{
  "n_layer": 10,
  "d_model": 320,
  "n_head": 10,
  "n_kv_head": 10,
  "head_dim": 32,
  "d_mlp": 832,
  "vocab_size": 16384,
  "activation": "swiglu",
  "norm": "rmsnorm",
  "norm_place": "pre",
  "norm_eps": 1e-06,
  "positions": "rope",
  "rope_base": 6170.0,
  "rope_fraction": 1.0,
  "qk_norm": false,
  "attn_scale": 0.177,
  "bias": "none",
  "tie_embeddings": false,
  "parallel_block": false,
  "init": "trunc",
  "init_std_qkv": 0.028,
  "init_std_o": 0.0,
  "init_std_up": 0.028,
  "init_std_down": 0.0,
  "optimizer": "adamw",
  "lr": 0.000932,
  "beta1": 0.9,
  "beta2": 0.99,
  "weight_decay": 0.066,
  "lr_head": 0.00405,
  "grad_clip": 1.0,
  "warmup_steps": 566,
  "schedule": "wsd",
  "decay_fraction": 0.334,
  "decay_shape": "linear",
  "final_lr_fraction": 0.1,
  "batch_tokens": 32768,
  "seq_len": 2048,
  "doc_mask": true,
  "train_tokens": 318000000,
  "steps": 9705,
  "dataset": "wikipedia_en"
}
MLP neurons of a small language model. Each row is named by its layer, matrix (gate and up: input weights; down: output weights) and neuron, and shows model dimensions 64-191. Each number is 128 + 32 x the weight over its row's rms, rounded and kept within 0 to 255. Numbers have three digits each. A neuron's up and down rows have the sign that makes its largest values positive.
Before each neuron's rows, "fires after" lists the tokens most often just before its 100 highest values on Wikipedia text that the model never trained on. A number after a token or word is its count.

fires after: "M" 19, "Ty" 13, "N" 11, "R" 10, ". " 7
L7.gate461:128095104104142113132124096146176117097123117122172157117141118064160074092112073149150174128162128141093069132075141181144102178110141129135148171165116109144105179123191143167107096069162114172170130106095117108059176165131133130103128163212120067080079072110162172158120133126094144105146105129114093143149116118095089094102122110135128106125153091149157139181097082093085129125177
L7.up461:113090110175160128129101068145080112130106186131132096148063132167103145100175088099124123142130131094092123075152114137149120128126126105065130147164134074159107110125090205116166057087093096126202154120116134079132096078131091095114173102123106138147089114070167128058130175088101115081139093102162137104097129145147075185143162161099169161166122108065100129083120103104102189121130
L7.down461:166123175155131191109128149113130150157122116121155131069164174140121142126123142179134079191111102088073111128153185105106176087143081168137101092140145106109135118174093117118124139110085130122103148153206189178129072132154064090206088089104121138064164163153105128096173165187138145180124159124113082125116099092128151167111159085117103121088122153153097140138139148155135095123028

fires after: "H" 17, "T" 14, "L" 9, "J" 8, "Ma" 8, "M" 7
L6.gate555:122157105105086151129101161112231101058124095087138156115052150068138118141102132142106124185090060115190107126134113096150071148133112101125145173147137143085095087166135160140118085119158136137127145098145128151175150072116126046181131137148097137128115128092131104131110119120170159115152127103064088132178148127088097193139147055122172140148093068124096131123048121129125168140142
L6.up555:118093150158119068118158071100117088119179209130109118119136101157214148162103117126114136160141056163069124129198117117143147129137125116147086166118159116130139216062187063134123106120147140143143146180119161121137126149190156112101147151162078159139184100111099146146145131161115081084080173080072138124063143193112094114138110092091172149127108074163158142121160120087131121150113
L6.down555:121032162111156151135094173127148139083138174121121110158088129090073067101172102149124153142114100126097132107171100090125093104117119155150125153062087117085174102152120146057107147121144104134155213163164151190153051129150160107104154090161139125107121103103137129087132143166182119110116139162075162111127176123104133076167119126165082078080114085137134119096118086074105129169109

fires after: "St" 26, "U" 12, "L" 11, "R" 9, "W" 5
L6.gate69:120103094151134096049104161071166045071117153075178098082105186130069103107062149151105146162072089166127121152077135158086103134146126063154150131141163143089109103156163216101078091133134136133115145134045115105173146088174161100123202075133154144060140089151163107127118141047144160120108135103096101078158138075144064156117126136148115138173151165203115113119145119088118141139176
L6.up69:113151166118148114171131145137153097142104083103123099124107197106120135135170137112166101165097128104072097117172137141138118102144121136126121184147160126113131125052109162067128116179139153120172191089114118079086130119116132138094143117137170141091157098111100132112113133100140111064116108056145116137080121118137142106144140067167143096121125185101089122156092125111140151136170
L6.down69:100181124148071088130074145120147163072175148151095144128076136141026107158109142182161206188109140109141117139141056131124099129180176094055117101126147134165196148121126195123105108134131113104146129136140065150154134106168078120161143113083107100103149065112125176059135168124150068132140056115111094161161120138136129131176191123131089105133147157142099093112134099166140151139113

fires after: "\n" 45, "- " 10, "\n\n" 9, "| " 8, "==" 6
L3.gate659:148100129142138177132121110151178176098125187128170097056133174102100147188186117118164086138122102101103155109123097148178126125049130076096090160158207092146129177135125141136104114143115153150131175169126127127169169148195119120122113180110121100167124129116140122147104126140157140122094175110184169186119117135142108137098091108184074091028092119141105058100158163145149119131106
L3.up659:140150130137099138143107156150135154160088111111156119140168073152134183149089109134108121094181099100111139127172125129127153157102150120142109117105082080117126174082122069115141116176144128135139105117082105141161129101139128168153153159120127138183153103113099143144125128138182121103143136156111106105087146146150147102144026159079100147165117132131093143209115104138127168100132
L3.down659:159191125131071141135069115110138134100140103152116138118165161138127105076137100153094101051167114112164092116122196103112159120097173125130122132142080125069164101109099164121096123154066168107180179083164102130167103159101133107111186106145088110112169090065079121101102102066158153145162110122138121097136130119100125065165112131188180141132117069159124163146128136141134132165108

fires after: "H" 16, "D" 13, "T" 11, "F" 7, "C" 7
L6.gate657:123133147148176089158112126129149102064110158056108142128082138093159138179187114150134144173137066122161090163164125128163099127136148104125153135165113128126144156102104105113165115096139096112109116161133098131128077046120114134123125183105057125119139167112115143089104120103144179116094107115114128171156140129124103108129139096149159118124141091157097116109026130165129184141172
L6.up657:142108150133126140159120171128152154153107144104150136180127117093151135120126123131161167172112152049140131179110121113130138158091124092164185205124115095123097133131116082143184152097146082190105160110141137088145126155050123149102137123099128122109151174157040061124171066179127139096154071155079074125079086079122075150122144134120111080110110110149143188141106146116114187064130
L6.down657:130200117136106100075167194102129125117180108097116136141129118160161145054077161125124075166105198164088137085119170106158113142086122126174103105116144153171066100139121172144085141113144199110103097181149162115144091080073159174093116123185170125155097120147140142117133135168197159115170146118142115119141123136076130164110076186139130126050158145095143141106143112099141111118125

fires after: "| " 24, "- " 10, "T" 7, "– " 6, "N" 4, "My" 4
L6.gate652:075093111134150082084129173104164149097122167083135139160106127085189192123148162181130166154169070076124107075127165113144124187137112124125149143144112203094131133131156090050130088092136124136109115102121112128102136112054122144144069092079163122124177146118171126098109099180170153093080108133195104061146122091084092142134104097147130081139080109088196146057171119153170088159128
L6.up652:084082200114074099119091091129147178140159187146105118076079117184156114159097161120117181133178113208170126136123139148171067109199092143094129194103133099127146096116145111136149138137178166122111093131160114099062137151132135122116135165135127167141154164120159126094095103122108172142121096146106119120129067168084096167117152141176176069120185106125157126099074204141096150117144
L6.down652:151102134140116119089145148114149085110163136112154180171134158158168110136083122070119116192091097044136190113062134095116138088117140105149147155127170129149185059141100126083124105119150103147130104166096106127128101073121148106144064093107136074158099131082125081105103089185101136098065133135121144142080168160080126117089114148132148103128096104133146158178103128110115149136077

fires after: "born " 19, ", " 15, "in " 7, "(" 6, ". " 5, "is " 5
L7.gate321:170074117133046113081120158141126135116100070113137122122125118083139109150147166101157206199126122125138082045213160184154157117127116065115110108121149136081110113142153181181112078149176099135107098107068137121146155094134115075103122086076108042055153127159100095112057152135141179143099133174084086121138063130085094094109137132137123126155113102065128111138115062131096118121133
L7.up321:122115144109157132119198144100121173131157191119153137089074206118098136136180132096142171140166159108114097143114122139071121142094179077106169165163133144123127120116122140118096085151074023135142126133113140119189195127119106110128126182127122085083101156069148152095165163073141110105177176165184111074139117161134127122168144052109088186104094133126060126094081125083132095170134
L7.down321:129115143147189149078152129095075161135150116123131121147074148087172139131100100163103121080173147084120128123131162150105114126146112087089159166132062087096141091173126168099133119131141124151115107112156156121138156098129119135123146070082102133115151109124156092077082074099158069112150137116102063135107094133141078172090068075144167143152169162094103173144096121128164142142143

fires after: "| " 41, "D" 10, "- " 4
L6.gate174:122140161177072163123046188139162183115122150127125080150126176111115046178146119165127125173155068121204059143110101159139132188110138154161165105176157123120123129143119145139186138085136125134128143146152128145141098096142151119119160173132110099111128153121125119110098178144164130181060137165109109081134122118102130160094146128175157114112130087156085145126120137151094075152175
L6.up174:078162121133187191121077132133123150141175121206102075105117135138033165152071102105121119161160052138188124139202126189120120150147058164123106196144138133131098137137071126138190184095140069111097131114111109165187085113121166124139119100128141064204146160133101124117132147119144110088113172111099170120122170110078072121155182132123160090166130133178123111148148108113168103110088
L6.down174:120125101089155115127143128121156098076162120146158148140174112092139119155075139082186116144148144114099073132190123147095118069119058127159116180128170149109094176107087110106103098167153101156079095096032124155147184144121127223129131099112193150156125107119122138123128119156112127101120101105138096190106146097140114112191163144097168109149087159074168089143171138156142102118098

fires after: "C" 17, "O" 8, "M" 8, "A" 7, "J" 7, "B" 6
L7.gate184:138107140139166069141122132164149075092170124088113123108087128106149144112155166118135145136179091168130114063132128101142079122135135081120166115127127113127095121121165084085162123120139144118138091129121147110094116129101104178135157147128073138098119100111065159127098122153199175106149150102124109105135103120105107130140099114130174159129104107208109123088104130091164157097177
L7.up184:131106075164153146086134122129117159093145115133124143091111167058159141126106108090183107169134121090149154096144076181138098095185110138115135133170130147121190175147127128146128136220103175170132148102135102170153146133122131093170085164111137169092113137152125131087049161147113141133107166136091113096140123162138114121186163100161172150148144150150150109160116136088084182083185
L7.down184:103154169139111101125153121116094105137114145152131115107135082081079092090147156124142142142157122182133115131119139068096116149168175106149073122128143101160159132136093106092142124084183102138124123140164102087110115142178209112163108155113163107128152113105102152132129106141108115121129135108127129113141081118154181121111110106058099117178138122152133102127142117123170107150108

fires after: "C" 26, "B" 10, "F" 8, "G" 6
L6.gate732:076123149123107102102121167117129127135169132095120107151151155146070069159119121095150143199131103156071098095168053119132110172148137148136176126112143101141112103107106035133209145100142156085185167146193160100191102156199116112115142196104103122082042178089120134110166117130154121142105117143138122091127087119106096125140153134164150078070126154143110116110109191126109126147137
L6.up732:077109157144161109159149192088171107124144122069180180144090164102113129178115100115128147138160150100110129140124109170106119131153148115154125158156160124040104193056101114181171078147122120139117187152154109126110137082112126140100132128093146118171109179109104127153139058130154115095126162130137143129111135117082108058125139134144108095094132135188094138092109156136111162109146
L6.down732:138166150163126165126122142136125129117129198143131137135133147161122148169141110138135136120119211138096045120114108179186138143100159145176136088102140132123170113137071113084115154109108157117089094132171148120161084123153170158158097134121111087157101144111132105143141092140130121138131095095089153103154038135096088111086112121151111137092129171171162162070149099145102136191179

fires after: "\n" 70, "- " 4, "field" 4
L3.gate487:132125101205144131066131090117161120101131066118144107121138129127067163127142113186131163167169141084155113113158132148148100096112154187189151129185154115134124093123096173129157103103084134155144087183132146054135117161150110102130111159145118110099116121139194143091129114121170095098105194105127101084090138102117119183108080079083168084101138101119096170141170116142133182128106
L3.up487:092131148167131161127089125109121111104092200101179092119111173096153139089145146127105126123075161139131114083094116144087150107089137149143070147104088135174111077169131096112104136129137049120093163097158128185146138093133117157159135163127080085112127112084139143127101116144152108124097136162121148120113102155101145110081145154103109108168203150127110066133087150126152174059094
L3.down487:120074135170077124171102108122214159088146131142143146178068153067120161100102126087172062124124106124128077114129072136156140098071116103118117180141186181119164126147083157054110118124080137126131143128140149168128099177089153127140166165122083123147159093104123102156140034138132144120059153094167117105092134125104136124107104108159117152090085114174095141113128125085096112096144

fires after: "St" 29, "of " 9, "Republic " 5, "Saint" 4, "at " 4, "U" 4
L7.gate24:144073127135125192093095155121148121115170079086133187198123131138084111032127112118174166145118184151118136141105116125133167173143140048116154056123110161089115136166110166120176115137112073093106142136079137106161142089142141124125122166101181132129148137151139172067134124145116071128105140076131075081154092094134159157102129154115055084155107195176080149109060058127120170124145
L7.up24:068121134091170164121125204127153063143134154104159110145124109064093076101136145143186173176094161041073103150178100143093090115147179074069113101117111120141113126091138183095143059104183103115139155094164109112121098142114143116119178143076095149138131140178109066120159120114165144112174111087120099115140136057080163111136153093153107117123079142143061121130175073137145102122142
L7.down24:123194134163133106127105122142116102100140091155044145058077091135086064089104129159142186137131118118160131118087137118075119143147157183101100093096085123146142166183107158118139125150214103080130127139120102164131136162132124127091188128120088137118104114091130157128118121088127081098107107091162126147109110100166122143174196105119121107107173093101109039179160137135133164167123

fires after: "R" 21, "No" 11, "St" 7, "P" 6, "N" 6
L6.gate660:128128108118106163180190097141138135119126107108200166113132141059123122171130127095149115137112093145099101155100071177154132165150195098167142136139154221174108130106088150151179096125091075091167158162143155150084137130162130125161146125111087132141177097110123126074153104156097119127156103081126107123114114117170178076091107131140141090122141160210078123103105120124101127092134
L6.up660:042107138094141116102098126171126135112114110146135177166089179145154091066133112173158145173103138091104116096111122104156079115068156070152135158131181057153140086135091069111109111109184143192132110136106117080071139096081111092108105112174135125151180086147173114128161090080134102143157109067092129107144119134135114144126084139150148124160120128193131125104123061096184132115146
L6.down660:101082166157073120099151121108132126165168124170102167162088147127131135135116158159122115191156130125172064092112138086095083154152109109132106067135201152125138164165152118115176165122156099151125107165146173134166133180145099068151101169089108102141145150176049114155105138096129114115115110127143120105101103111136091152136172154182120163119115095098072131145135104121116104139092

fires after: "C" 13, "H" 12, "L" 9, "E" 8, "W" 7, "B" 5
L6.gate235:091116113172137100101096099117194142057132143086142105106129126063131135156114169142111146156156009094092102144137092119166093140144139140151115152133099135171129132099127127121140119109167121133145126211114129106127097114131129126140177120106092191132113124119114162065137122128173152095152143125091098088080105090134082173163095105129191117128092140163135124154083155096189176135159
L6.up235:083112100148150158120131109083195104163149146108091128153093158138132107132089169155147058230085130143158188198124140129135079072154113093103129137183123208141116172140057123084161152085118109124185152114152139163190123124159125148140066194107150101158118147146061206116109153104108061127131101112152063180108115105141158068114087122097125166165085121081115092106118135113076171131123
L6.down235:125095181126176149126123142114127129103110117134106145154159147152173161099123076121098142149130175111151078084114060078143090129094128140102174065123065126104101111144105208149130126161104140134074124160122136129178110092172180098146093070119100134139101116196172109190112135136142087138139126110126128099178103165081084132187132163150091156181115147119061100168132140088159130113085

fires after: "is " 28, ". " 22, "Date " 4, "| " 4
L7.gate69:105115162109126089115207119118135145156111070133198098152142085113115169176073130146171084155147091082114130125153083167176151090082146092111120105113140109131120071198174160129100095144146091180106143198102167152106178128110121146171154130177163116181123123131079075176118089111129128124084140109071090127104149114170193111099071135098141185064108093122145153148100134133174131143177
L7.up69:153140130105102114095161125165108127140089158136084138174116153116128074155130152111117167199207164149115146159066101159128098162188096145078101114152105150093149136085127121119136129112146108122120137143103172185125133162148140095116107200153085130094097115103101130109107066053077155203158135148136084081183066177154106112126109117148170121078122148169127152085125112047120115155139
L7.down69:097160173160161116117161173099122191096145112109108124118095068138139125156143177111195130171090107149125088106118141136073155083106145111149183160111070174140079155185126099164094181135168130076154041129111140074126122143094172191093138113103179176128133184164152145203166136125166152127148132164142145143101138152134145123093070124108110113091117133112151130128057125203149142136180